config.yaml
n_kv_head: 8
rope_fraction: 0.5
bias: "none"
parallel_block: true
init: "normal"
init_std_up: 0.0412
decay_shape: "linear"
seq_len: 512
doc_mask: true
dataset: "wikipedia_en"
MLP neurons of a small language model. Each row is named by its layer, matrix (up: input weights) and neuron, and shows model dimensions 176-271. Each number is 500 + 50 x the weight over its row's rms, rounded and kept within 0 to 999. Numbers have three digits each.
A block is one neuron, or neurons of one layer that tend to fire together. After each block is what it responds to, as a language model described it from the Wikipedia text at the highest values.

L8.up124:478494487426474490559409589556487461470504521428522489486516417534428449554471488540493453419452482554437436554467563551515518441508475489513556452500475571489545476501437495517525437570477441536511406460435461467520514515463523486605524416505389512539445522520491524364454446510502515473
L8.up183:484408431454473543481438552476433530542519592464575468435508471562509519377594496438544494514525529434527485485460492522499499485507454466455519524507473606441431531480444475378479447545508477510482443404438449571538501475489479425569459454525507469554426537464494568507498393494518498555
L8.up345:496478527536476483509493488445559484500562471453484519538499513516447531465540478496371510433391561408512549489415546509452521503479426515476614445531502467449543519530463511491425443578549497416510540489514508488500551542509474477536406419534347415454512487520536539489527454563477563480
L8.up346:498485526482530437481386538502485453554582478456415550455527500540564590545453428455518536439555557487490522392499465391486468466474476518483583461529435528550339522518449529423542477503598515464435474432533563503407562537463387418500572503466534454454501497462480676454484449513389504544
L8.up387:451376461474452486521517558476514486510513624468553495564569523532485516479515501485479511474471475493514503511578564491543540514548438493595480474516439490415459554477563574511441526529510387408469587504503491525531528488573470548585518517454496501510482539456499484489492437597590551481
L8.up495:491465475449474547526445429511454572509464415475434455498576562514427541557452494468496471552494521547527555518513454477527526544562368493532435411513433429469482531518515535461526557446420494544430497379509470410534541500496525403542436480526542591476463598551547509527524501547431466436
L8.up832:460440432497461591393471526484519469513515479445505447456500481579507476422564535467473492528461530518499548496608558592544556524508441513490494484548485476458507496541515533454491466540511511555418414515507337480424534498440476516481570464551534557447490453514650509399477507458560533495
L8.up883:425473583509469527526466453612553578493527469478539508547517495531489527520478556573437529496415554503584563559535404431506516475507504552484564591508502392478448446456542499508468464430537453575479502525454385553478555516554534484439369478568502501458516484432492460480524421416417569389
Coordinating "and" in lists. Coordinating "and" (sometimes & or or) before a list's final item, mostly after names, plus possessive apostrophes after names, as in Dillon's.

L8.up61:413519464422547474483456468465587515547493529461519494536445487506460573462419516487505445463491549485446560522542470477502503502426386455443514529482530622531582343457487376497524467422492531566565522486518514499459586410513525571523446509415542432475523522457559470502373450539478540570
L8.up157:490512569507501520518497511567531571440501446510493482504457470393490468481563544469576483601521509492444451451551488475587457558589464452512586506512567483400587462502520489423475511612504508517567468549471539443424480503558432498444496454525531508435476480604490480521453451518535450496
L8.up161:405456532448501533485445539518515587522491490469515510495421499601479641454525424550571513526524426527550496507415518451473448461436517490476499468580443536505429523551536387537498562504522674482458494506507470441443557506519486414507447556483546569396545553547444488474473552433508577517
L8.up253:555560465440397464380481488491602450436541430499478515422507489466493564506525456494515420566532558476532467556486474469442462558414420466421520507452573520599440517490465462520507490499461500458531545489438500509433477645534475508499476533553529458502499403451520530421513456538481507533
L8.up417:455519454493617541555487497529532592524542545533545404522523439493468403533402522462509519525580502493482498542520403565480427466546477486429458486461509456399574459575501425387543470511533483562461532558433492370522389563597491451523538530608480488545506571524501525476488487457493509503
L8.up1067:491599509379512557541618552517553532448492429566552489417467453545544526445454517492529413533539506575449505484468448433628441479479426531520506432515607536463475452437453479516492545573443444556508458418479479501461472457584491446440428479582548515533512561558467471471548509480444504543
L8.up1069:441487514490506527444553544529438473503543425512559556454479391437472486591481532495449526546525482597471481618515398459490478573420492457617586553525474498422515513438557442444442450468502565454471471550403651507584468492577531489515519473478542518503466509493477491565521500428421587430
L8.up1232:430506519518451564496669504503456439518489498471459499367478414461474532465455516441478418496510625450521479532458533506442513572490561578501529629506647504510454449442479584515534568563514462509663452460607423479541481527476463525541382480494499477575451459462527369494469529527495524492
Clause-linking "as". The word "as" and similar connectives that open a linking phrase or clause, e.g. as well as, as he weighed, due to, according to.

L8.up52:490534504510550509562526544512607470457400470530498433459403533511572544431491434495417479424515545503435479590545536436508497481499466468505450456447532454533539518503433432472448476471594576519506546461537417440481512592513519518530622500573518566457477527557559512454464549508450486479
L8.up132:564503495509487546481547614573379540521406495534502404538471492497527457530397457564443404590425418557512451448532546571483541457533535530574467496518506511490469587516552503600496544514501479582506505503588355478590488559493569425608516442519590486465447488433462571510437507562517585553
L8.up286:473513502484572479553506532516543481560449488482481598503429493512513521520564407515492439539470472557480354550440540494468435518469523491470545504463588478445504465449545431505479504496471452448509513554461484503458493535530542426438485523499511548513466490551511552491479477483485500505
L8.up311:420490540491502433518469552401453385408541453503522565551438475527455500504468462515408634438458481566451453399479432453447505513488540500469491507477464557522568513476503564502483499500507434489497436497456511505464501549537395545567473533561492540495534467433483435508537535465557415545
L8.up356:480523512482434438489505464500501526532574485551468519495503462583504531461509471530488465444485492567560489491461479478471567520417489418541504568431519606497521465487555548571533557480479442485498582476523499517548488569488409534633471540417487545552445532425517585502530497507532515426
L8.up447:501624474408474535556515577523533586506563499489466469490531501572551454546444460521485520520436475482469481557499408531428526469453492563491533411568534521429516622407482542466507465570471485434548514498477535561453560480536487405527531541471566497478500429527496574548517539494582474544
L8.up644:607478533480445487591474430612522565517496489537503539505551623545480485416461468573464510493475506558462511451483557499503455541545453381570464493454500553502548473481491432470457531509401515443552523526442504534512534552511488474475531415482544404525534519577519542504533421558477541492
L8.up1155:526499505441525504578546592520548462512405526535517490449461477528496444594576411554525509461438494464544366615413370525542489463506531468531516448534542438468515487477579495567502538519520507452476520430551432536442563440582494493480552544544534536522549432454595442542482499439495516470
Mid-digits of historical years. Inner digits of four-digit years from the 1200s to 1800s (15|9|2, 16|9|0, 12|5|2), and weakly, middle pieces of split words (Incorp|or|ation, cy|mb|als).

L7.up892:472472498545561436565497547512536509549506466512457521497510501558555507553497425514525432449541499489417489536453585573576548509522459489488578459515502511508506499514471520553604405547361581558448497486456398547532560595469367522471476448528526525470505535561516488410578489463474545519
Mid-phrase continuations. Coordinating and or or after a comma or noun in lists and alternatives, plus middle word pieces of names and domains like B-ach-chan, .com.

L8.up8:456479557465522566432427529491617428458448464518516480540491528487588541463482449549488505445473426547479436516487475538515540539524546515514463494518575511523486471456465491549471548513390459409591596435553508483461480506467500489594485449576619532457470527403530539521522511614533581590
L8.up418:434519573425607440503531496540536473471483453503476558529428498529474606576569444610449530537551509516612560491536515443426440477503520457490475449529448421601559491516440495545484483530487488487541576475533525462480502434378462548537618477449537503533510580477444559531571538479570548488
L8.up465:514521632595557541422549446528548514441574543495489430388407344408562528491528451515476560511430467542557500559497539442438467611448483416423513479520570563547571520459547579540517457544351498500581446517510543489510584524449404475512500542516498470472544542576528484405506450475435500548
L8.up581:460549525516581537483538457523576495487534492484460464495449472433527511464511500535505457450503500538542420443543634497442580525458505502614528531541577475496520505481490468542499480561508397443517535440468386395519558543465417489537426510571456510564439546553493528561502532475489466484
L8.up848:465537570613407508555383448561555495435458465532428481467477546506386579452454446519590550579442468454475539479626521518459615502508509444475618474511466510503467467546475494578477493542522500539426575475505444554544525417547513458498544497477573484461390577422440462510520530453536562555
L8.up866:516417566417508599515428451496478457550436490538494539500528533591426471434517519451503480531609437481500502503597501482540534541507535544485440473427516434506556478472548577548552521639497440452510481508556493475501522551474425488488525454583515557476538442517444473376461505498543543551
L8.up1019:443469624533457468479466467467498486466480541449457516480523543587549524495555432518444486412448500566550489527603434416519425572549452450568554451484462529553529546505489434513438651576418465504574520521564475413499520493420489475512530515435567501460441501490537563546561546589573546594
L8.up1021:497469478608543544488442527497500426458497553500544533532509510478538559623589472519477474541460426529617522470644454524423508489464528434472467492447526492489577423507492492566609468514424470497442557535559475590484442479471475458613502370518520493472503478559427536537476497541511559642
Event and period nouns. Final tokens of nouns naming an event, occasion or stretch of time, often before of or in, such as breakup, first round, six months, discovery.

L8.up16:451535528484575514564573491495488424488480459429472487566478444502473377564492445420508467515506507434590518475436480469432545515508490554526580476449547521457460495533499535405566398455513469514479505507536507503362461517456580573520514527496533480443481545525460546506509443441538559499
L8.up264:552493455457550484614513514415481498508541485520471468560519368469476476555506446489469489506472555536492523447563571559536463595506477495380641518425444550461453539406557472472500537554497554434522588484350479523476552473508555535597543514496458519572521431460440436505561520475611532467
L8.up506:550563551530494534518511606534530464580478445517484520490422402513576449562503387565521505458495487540584504509509491394507532533505498487403496502438568535486451537523625496526488481647508430532481453403409434535463541493456547516515580586457488572455541478534522515499545511557498512352
L8.up527:463466393451435448490418485448547500521513506475430486430492443543456471515454509517449599509478423532580386459526480518647479524468487516574510502368510499489553551519591563481536435521484510481542483521409495529436541499601499392517502450519593471479475558514375486619500430504394572556
L8.up582:513474421515559508556562512475490553538401481357461465508500506385459479600575448525470523498489397517476506503419550492572438548477432496464567447531492535581485503551589488406576486536492475523515595377400372493367582463556542490571419580513436537535494518551537498504473464499543512569
L8.up641:455518475454459525486453501481506456545554504604552477526481516435482549522528463465490472539492594531441644487494567412495442516578487476554632434463546398490526537500525556522444463535475511508585471483516450498521538500527553474439561485554510516550479431507522467549472457500509524443
L8.up675:506481514494440566523511491564521562563426467465458430528412507480488438547517474543472471476490492563423551463580500501553522555558481563476487494498524396495632427494539468485502459473460467530472430542464483513526480474518493489518515429451535598417509459618584511515526426469558555447
L8.up721:474456529497472413544406563504460557453436488477474550500435509498499509508418496527538520525486376425440515481470502455501542636401434506514498563504444535510517511506446518432444457561466456526464495480441562541446479448544540439528485494599547524478554446498535438460420420607516516569
Coordinators before another modifier. Fires on "and" or "or" joining adjectives or nouns in a list, and on "an" before an adjective or noun, as in social and economic, plastic or thin, an important.

L7.up914:480597479476609526489443452504573588509553535535482529582510470430472555492545540440586443482468504482489494462442496529462540554491548364526567510402463486423518406482556577576492410432575457508557538476414504498433513556521424527546497527555552529475436500440402439501417519554494501500
Mid-word pieces, conjunctions, copulas. Inner word pieces of split words (Di-pl-oma, Phi-lan-thropy, epist-em-ology), plus "and" and "is/was/were" right after a noun phrase, as in "Early life and".

L7.up859:466516534493549561478490519568546572412526504558506492490451524560429542551489406470413449495489562645418429521573490601519522431554493471584578476470502463520561452495564517478529497396560493494485508517536477572532486465497451506528454560512544532503461556553476415562581458546446530534
Pre-verb slot words. Words sitting just before a clause's main verb, after its subject: relative pronouns (which, that, who), adverbs like previously, initially, already, and not, to, have.

L5.up45:432510538415509582442467444520483561527527454416516544440512542520510428543544545500424491579541515598512424486507435604516567581504450510463557521500546457509584542481436493436531509529463497439472484572504550492484519407503529519442575519571561464479551493498548540476488516469487492436
L5.up334:568456439453507496503514493475418533451523442515555511480442468388461534536493528559403495491523468462564393506527554503486448510522446484472564493578522470525515547496555532423431537527503511476470499509468589539468534462429425542535476422495582578544473465473400525492474539476449478518
L5.up723:460479506494518604491473594571451428554538444426470546460516524554634464544644616449489529492477542481559402504463471417562441500392555476462487462567481456527547480561551551523492502541554457493513483505507500448505536540628473538539491495474523449473484459467506597471459515504550520554
L5.up727:488449509434453474563443555498402521511443481460466539425527438521492509593481526475419436504537451534519346495485480468400522518590507418444434528502495512513520523567406477498456523533589557551493456450499552478541579503551468527500519493500525417556452444509491502470461407528520492556
L5.up867:421446562531620557440519470532509540513483454496451480374498547459522498428444584548572514450509435449555574542504495456528460503529470439532463478532401474537501499537541493531436427558561548503450446459472513371489464396447508425567509567510619529573503392573493550540530494466497541528
L5.up1083:411488466502553395466427468543484505515551440596526546480447541557477446461475516460452480468527491486422484556436538497611498485542457509461494439524500440451521505499546499414524444489542493508489493520368586579536439598466514508557528503467550495521543624469451489552412587456510462510
L5.up1087:469593441507495476528523500524484480542447476455420500506543487459523354507454535477374479429515498509523426480549521573512480483497453538519536510543455436491531463558536564522429537527529445577499382433496555484498465545560477542599523552500483497558477424517460471467531517503599462534
L5.up1159:436579598447475504435526524524482533576454484425457443435528523450499494529472506436372459542385562478523386558497491546539376497449478577510484593405490480476508483532515562490431550493550458553416471468536518580533463519544500521616488530414505480607421446474438468460462498569634470584
Before a bare verb. Words that come right before a bare verb: infinitive to after managed, able, attempt, decided; modals like would, can; and did not, couldn't.

L5.up143:442443525422496450456424543522498519476413497529499583564513459500479484521520542522542469563562448469400396469567477522576555476448529529468565446519470490548562475465385492543454467414456543522473499481447551550489421476516496439553457441496435584495489381518476503414489375473444464573
L5.up415:488540418448542486436519424513494436449527485532471552517477545569530504510522419536504490466551565606467528472607535467582519497484456461516455491403528585526510437397569467505494437493402558590589492574508468473525505482491499564532524422523545429470535431429516451453436536502401531547
L5.up705:449503532404517557586494346538541411487578486435483536514533500562424496435529547471556403557514502514559425489477499495534520549533481547494545525551537400544489545521414513474503465557545523578468468454517481543559479494448454475545445500495540459483392474488542504490493440481606550471
L5.up766:497542536422555475580509432569508457500594542504522609520470462487477478513535507494621502480478440544515461447472537526497551524501462585473464479573553519521515463523480522521465573576497471507492470442501604500530472478554499434487421454518416485578442459511421406529543570443451500441
L5.up814:559442560436520441468441471488546439471591541455355557547530498532499520429494464438514481476500642558533536344448492461554510543501535498468571434502594573524512448576481539512481554527556475525505455452575445584547476547523496442432507431573504430538528584466444558567524503486514436492
L5.up879:507498465373477451452464471448514586466561426487545509530541580603509539422555556557472516460520554455455415408507492550471409481551514524501448435504457506546591509520384488522525390509538473534443535561440534511523579502523529479572592506585509486570485484494488618498429488450525517444
L5.up1069:450538508450456540462515373463566502436505506532421594514521533464521499500435539551513477481523460469409511442499436444571471543589541482522407427554608579493585396482520515435472453583570458566452482459445515543534421581398550500448494508508596531477457446549479487501473435521497493487
L5.up1105:511482500489538579458531533535503494581575460507501529481544535382452625388533458517456521506510536420552469533411576485495498560488592552463505406470470503543511519578471424504484546483544502480539502432562536468479445536483488476512516409553482572491504529514553426506500465519423511495
The word "as". The word "as" in all its uses: conjunction (as the club finished), role (as a statesman), as well as, as of; occasionally the "as" letters inside other words.

L8.up101:451486549479485493447493441520528504437517561478416423453545514534388454451491478615540447442500594504502476490613479520516512539538455583564430543466502416433536546536483505449476500585502434596492455604535440547416494508512545492498502453444487511517380515539588519488479493547531503474
L8.up177:509533451538628502494635594429496415451426567492486530484508482590471473501506418512432483458505547477440448547537494475492497538530517581563501574527518490504496544425583484469437506537461456486471514564535480639499471496538430496516435522514597536509447536505433515502494506600471525432
L8.up256:419417524524549384553467532518614500528526508378498488540511583408460635533466444616493529471559491531535511511496470509470518469533518496451449498570579513517508490511538385431588545474530467452525486539453441532499493514471488431463460601453488539549381462502484463525482577559465526445
L8.up366:515489475535441593521438541431565475434437436518491404430411522479480499476625514503467484544498547375428518478481560525532523549470532531523422493509543468656458524454448505441584483481585566461441484489607463537466497467466504501573467516475563475557547519480527536579481462491463485501
L8.up535:482552563569523483541423437536596442479382511603529434494508511466479504570462506532448517560454464558533516568487439516494473480548506447512484502399427503519434504495501514513583566460439472382491583515526421481563591511473520528485481523487542532509554529532582472548519450410556502507
L8.up1065:541466555404424548495590482447592591541515504448551483519533447537501559470586527550528477534528538488580499432342420564511497538522455570452466529508480449515504444471523515515494512495524498487510468514498548542496540505404477634553487430482497563480490486483502440494512564489405424502
L8.up1124:551515503495534525492457424495499599438488492530472431525566584419467534512513488594403485409517487602565499569542477605520512523503528566580541524554543502518521502485495409473430571493528507535498532521465453564497512459476410480513398491370577555561468499476504476517560494545480545650
L8.up1157:504388509566483540440440476529506370469475507467483459571491450517493575442556513498444459424468432534583490534496449537516534492472503569492482532559500472522458511483484478441455539562544500421528575599470525523586470480526476520516543519578511510495550583620413481517405519513605591480
Mid-word subword fragments. Short middle pieces of oddly split words, often names or foreign words, right after a first fragment, such as Kirkpa-t-rick, p-ap-acy, Vellopo-ul-ou, verand-ah.

L5.up184:450545548440528531549528476552461547419389512472624516432578514438571537515513536553514581416451552445477480462481485479549576597536542504482496469530574456514497539597492474462451604540429529503514518459604518531639468489517409450538521542484511513487447542490396479430514538502491526496
L5.up259:575509504563529527556530493555468550513481582465456516441510507425559567532589520562513442523445568502511480365595486473488597531534603545521527462434423567443521501454412506550525541442551586464447474560549487478559492517431469507472584506508486568457496545518400464545493404501508529452
L5.up800:506549512468475564586523477548529491467462513448555471515418480597513504555515481464452459465469444591493463502545513496399582441512469516521492463507454426525413511429435504501533366520480513500439514511503458562541505454523449457515542488599499509423580492406514507501616450535502577428
L5.up811:522566415478551478513482419520530492477442582461519487591571506497575562500483506496571552552526484531488557486544539464454512474550554492468536472502442522484525436457501551509486522428400463551499565444478566547519517513458488544523477480438488481542454515552551441488417455515413541412
L5.up947:473463493551533509455497384387603510489431512570543502442576481536468546522475526498568446551503505513546437561551552528566550556604569488518478475463486500485614479482417480515499510406502499424493484479459494426516472449489492459587455406540545540556514530559387452490501499431404538488
L5.up1131:426526495500462507486438581491440428556534489513519563485627479551449495566499495420527439488485397467424473517537463430479508481499565444559541487424412464538459447508503516528469502466482377509524482575598435438582508538570449502495519517427492459456509513540534452505548545540597486572
L5.up1154:535484592570549543564489420485537493426459555433551469512601458553415614443431479582513524421490413503465549494563462467444554555538498553524527539521571472444519460565445525558476501570470506434468498375591494407434407513469501472431533434505509558402546511461462412517505438526521475469
L5.up1271:482490594453475505563499412441625559469561499540554524473447417452486568443469509569493476541444504552487447491551472528547575573562476460537434451480479513404627456427631476503593538536582478511596586457565369575435529460564518430486478462505453490509478595430553576504470525612548486480
Abstract noun suffixes. Final suffix pieces that complete abstract nouns, often before "of", such as -ity, -tion, -ization in mortality, demolition, demobilization.

L7.up668:593513446441368469522507539492421567575465523442476396481450563549557471514544565510514434472493471420420434489489500436542502517506514538569538407540538534523408411518476553527448598578501478531514543451501538518397495521609411431585543445530491501471420496527403458487449396479427518510
Role-introducing prepositions. Fires on prepositions after verbs of becoming or function, such as built as, converted to, adapted into, shaped like, with a few digit and word-piece outliers.

L5.up343:473483473526615434457411470479547491606432481382490530507502472524478476557534428487466518496453394459401528462474492564541459570533463485495511368493558456527515504539488500448508471392505513427519516571530474497454516564475443465582524445491526459599532395512530549577504507548476528433
L5.up434:455482499509449471551436507557529442607541537473379566567583531501495538578530508520508560436610567531502503498460523510445522586408515442532464435517456471547507445510498511584476568521571553417400511425522440520523468425512538545477559516506459435563480517478458484509617534485537541569
L5.up487:451558573476565541545411513556454542511524464422466478536446580466487501519500435475506479488594483561536482469453526568457488558503483604547508422491498497445594628504551477492402529516481438484479556499517430508477586588472441457484474537533488548510543445423518508499453481461523459506
L5.up780:454439454538447523534513552601453444568471576538507521498534501520571518402547466589541606472533489464528521578454476485519565544517538477479440512528428494426530518454508491494417507488474563510394469578454500506601534492551482503623631474464543405488523536475500519473413470436455555488
L5.up854:552524575463516613599452534530467456465440618470576552561500539502489499613502457466461505505515508481441458425475483528524459500460535514531556431606545522490367507476547474535479572512529483547492512533597551543520570494530491510512426484507575434452451453555495489492530422525486518540
L5.up896:428422459563574531484544467462576480552472593467605549554522517478492507505485446462507517538455456483506442551428414575437515482507515458534533458528352503514556485516478426496560528588432505457470445465576531479577497466524535535517494506430451538523447401430493400497505491449534476524
L5.up1027:525457423466486426565477594529490437461562473494477462593515539524519552526558473525524511537513526495513517463451462503546413471455421460524466462448565508508531531463495557529569534472515495463544493597526581564580502543501580519562540569469580540458412442534508563437457394456480516496
L5.up1066:544438546443489495524480486483451470593468486471454486521520435490412523423485548507511555532462495562490518555549540376496607451436485509484503452438445535505489563461472478508459559494537418518533547508502496414550475484561574506561505504473465531464608380508516457485494591454504515486
Years in biographical dates. Early digits of four-digit years, or the space before them, in birth/death dates in biographies, e.g. born 28 January 1948, (19 April 1768 – ...).

L5.up49:578462516497509413410493496494425502478557510609472566447448570450521516473457391486481482510499508474494499410440577580554511543547537461412571520503532496431491488547557516440522575541493492481534466512501523448518547530515532519420356466568559478543438516616505573448519502526553462577
L5.up551:516504493512559471608445520477494465614470640501527504500463518424493478458462410544499487486536478483550530421530551503683552531495599450495538496506514559508481466481531535504521592540527474422549480416468529491518465464494497508479462483448418460534468489481493468586592521464463516513
L5.up673:511498561413505469487427575566382435522565458532516541440556524404540512463528517568428511483423505581554560461505550565484495576528511561537452425550487515450531447477523456467540453428458482481580479547462413540481507465413570513480479527496525537492553562539497605623481474475424560504
L5.up732:465494444484442483537464520447594499479497581508541421581538500387487482475527519552581529414491579450448506490544485526572516452508450462481423525551443526468462470450511505555454474604452483532491574497475563532487467473461587537484478449498527426597468527456587532516462498511626506445
L5.up857:500525490441487433442489529494469438382481462557481442527506515539478558586521478439493515547494408536505441450449411512560535482425451542523430515501446538547498477478466436408471467440524477504471530558547484618511537506572479505501447625528487602464473457554453473448457489540537434539
L5.up982:526414535471578498525620432508458515514526529610471453466469517447526499493471479604460558517539461579470541550509467431486565552555527491426577447531485462521544490440539479368489457471482465445406452470466499531493564531484575494509486573555449545577495588528523431528551458541466485529
L5.up1190:490494513422453477480540567578397531563483512508484474556503517450449501595513502532586556377501577588534508531521470530598496551467477549511507440530486475469587516503529384477420528479551527526431463534467536522534494486611553478493497509521543526508513503525557513577540498441578549443
L5.up1227:511479569532581578538447511639419504535460557562467452511462533507464487421490505539503546558553553503555467573574617479591475493388510530461579405541440504495539459468582494510425438393429488521499411579491504425464474566454412476484549460479512559412504525437511478442524595515612527543
Mid-word subword fragments. Short word-piece tokens in the middle of a word split into several pieces, often after a short fragment like e, de, Te, as in ble-ed-ing, pe-op-le, Ste-el, de-cor-ated.

L5.up82:530525529416604490481532488446454460454488545340440459449502526462420603525485405387510459400552475609574502499494564526584446520442549469569485458494465543622487463562551541436506499518544502502533471480405440498552519527501403491479447473494585473456453512549544436504536531536464439512
L5.up118:490443446588547484534498407501387438450444429515573523571470542458500546543539512425587509520396477527520549531540533594602501609497499472464504452480411574552462435445490537543542484486542470472487537416463463455583514439524463439550477489464437554438520516501481512489523506536512503406
L5.up130:376418536554485491591529508448513572405478477577475488549478528493528507559413546452405541544446463497540456507515537490547468570414556548613510545543509515545532467481578418499525530581473517541427469462532498476604520354459515483565521434457540510525548504555477459549529518538463502469
L5.up131:508410456503538455473503499522574567460539474383462502478415487489632539514433530521507564527441561572538439411444491513520439486491522501499488498545477536405563498495535491446479528587516520516483518518481511476541565458368518466437540475553477462581540545566534581562490527466464467451
L5.up168:516475490457532469511443537505504575482606506422483397613530541468518543558411468507554613533535435489550497465505487523437464592474447524545467501471507571499606402545494503528513553542543550492511457487520517439503406536497545503477470489584540453544534469583508585455563476548542492466
L5.up234:395469473470534459529511497556461564588443463397488510502546565450537526519477483506531601468534473480585445645509500548614480519570467488469490435580475556521511428524575570431522542502563597493434471496550458494516570499539440584565423520500614453532551477539507561488530496482491480477
L5.up246:455419491448464491485517467452451557456499468505531536407491614423517453468572478492535455465507514458549497489494531503439447567522539537481407426461555496565455488525460547444460528522468544474493510477417512470495501503518445441495422528502474374494522495569471614459493554594476496500
L5.up1135:508594506541425427504460470524433401454446498450446458489431494485415584446456440432517530523495484538534529516472556451480494581497602461464389514447479537481457486473514570526534455522514455482565481463507524444453527477451483502608369463488485339586440484474436474539436519505489410457
Partitive of, range connectors. Mostly "of" after quantifiers (some of, many of, all of, one of); also range or pair connectors between numbers, such as to, and, dashes, slashes.

L7.up111:587470483534504494506534591467489436451374498450489398500465541456461442528544513558542537422518533534570517537492466495526577450464486622496492533488447463544573590496499400490470600504548538542465505557381475506498595539504482464567455512526449576522437500493455490481441519453478528505
Mid-word subword fragments. Short subword pieces inside longer split words, mostly vowel-letter fragments (Starki-e, Preca-u-tionary, Sho-ul-der) across mixed text, plus some closing parentheses and table pipes.

L8.up122:450555514558538473499557472561438590553394442444478454475497538507444454547491473408463451474427504504482492522462483512523473520493501591524491531512488492448528451505518590608525509465505441496473492601445414532396549469539458499542516466469525494557506483612386503538469506482595471618
L8.up222:537514466462449447479454510495468499569475428568540534515433526526469599538563538498450516533598529489523433509479402485483494447542521471519482490520426481585408460499562402459454504536519490537555470496505572529460527478489446533460477431492494506424431506366498519511547489527507474525
L8.up412:485473534499561425581448489565462494499495468458468432538536535543499483556468526446531558561500523517525472608467440510539470472389489463584476510596426575478532502518566524465544495425485508571456486520488485399477500385496550546363524566529545499529500480438500506436524405451472562421
L8.up526:588486502563495465569511551577488510549534412544442466553493518415453479470480519507503473489467548481493457372561534468540467498588539578466545506553507449548515396474522454403459455467492626513454399575504461468444452465529464499578437509538466459466552531593587528442492597541569445604
L8.up560:506503483412604520469442480567430550512510455509435523477490439544521490491441439416526477560544540612430558551405526530464460465531539510508545538561521534478516644536431481512423529536564516481506446525477518493430411582444564559489586453486496427472467502531515528537505589512517523494
L8.up741:503533514454509527475490519507529534517487511579488512517461532499464473557536543455556402499479525463515431475567439507450387428486459431512508516518536528474524395537457583469476483394509517502507575575513425498529501475516480505549478522518498509428488480543460464477385429518607561523
L8.up824:521488496479488482573487417424483469447545512552498614485505501515507434484471555545574464502428506545425499482423377549541519555534576454443490431522504539479507529502528515488502440519593515514418462572487542551420482560471539510434462482512424506524408423496508499497508580503478507561
L8.up1008:470550482472485506542489465590516488470554457556479480416500508558539508535549512496552443479340452501435451526535412558539539472469517523500563495474497484456584461500576548531483468553479434450484497505583516469459528468543470582380541463425503479491496566545543600467485507526640456582
Pre-verb auxiliaries and modals. Modals, auxiliaries and adverbs between a subject and its bare main verb, such as can, may, would, did not, also, infinitive to; also "de".

L7.up679:511450481536495600503495393494506505536456527494548496500523499453442506425404479467535474428488476425539444537547521511451546514620495484496492475510408547404448559488392501568481547528524419464480539494475500515421417393414481522479581523551593457528473573526403464537638439584547533493
Prepositional-phrase noun completions. Last token finishing the noun or year inside a prepositional phrase, e.g. final year digits after "in 199", "1970s", "guise", "twenties".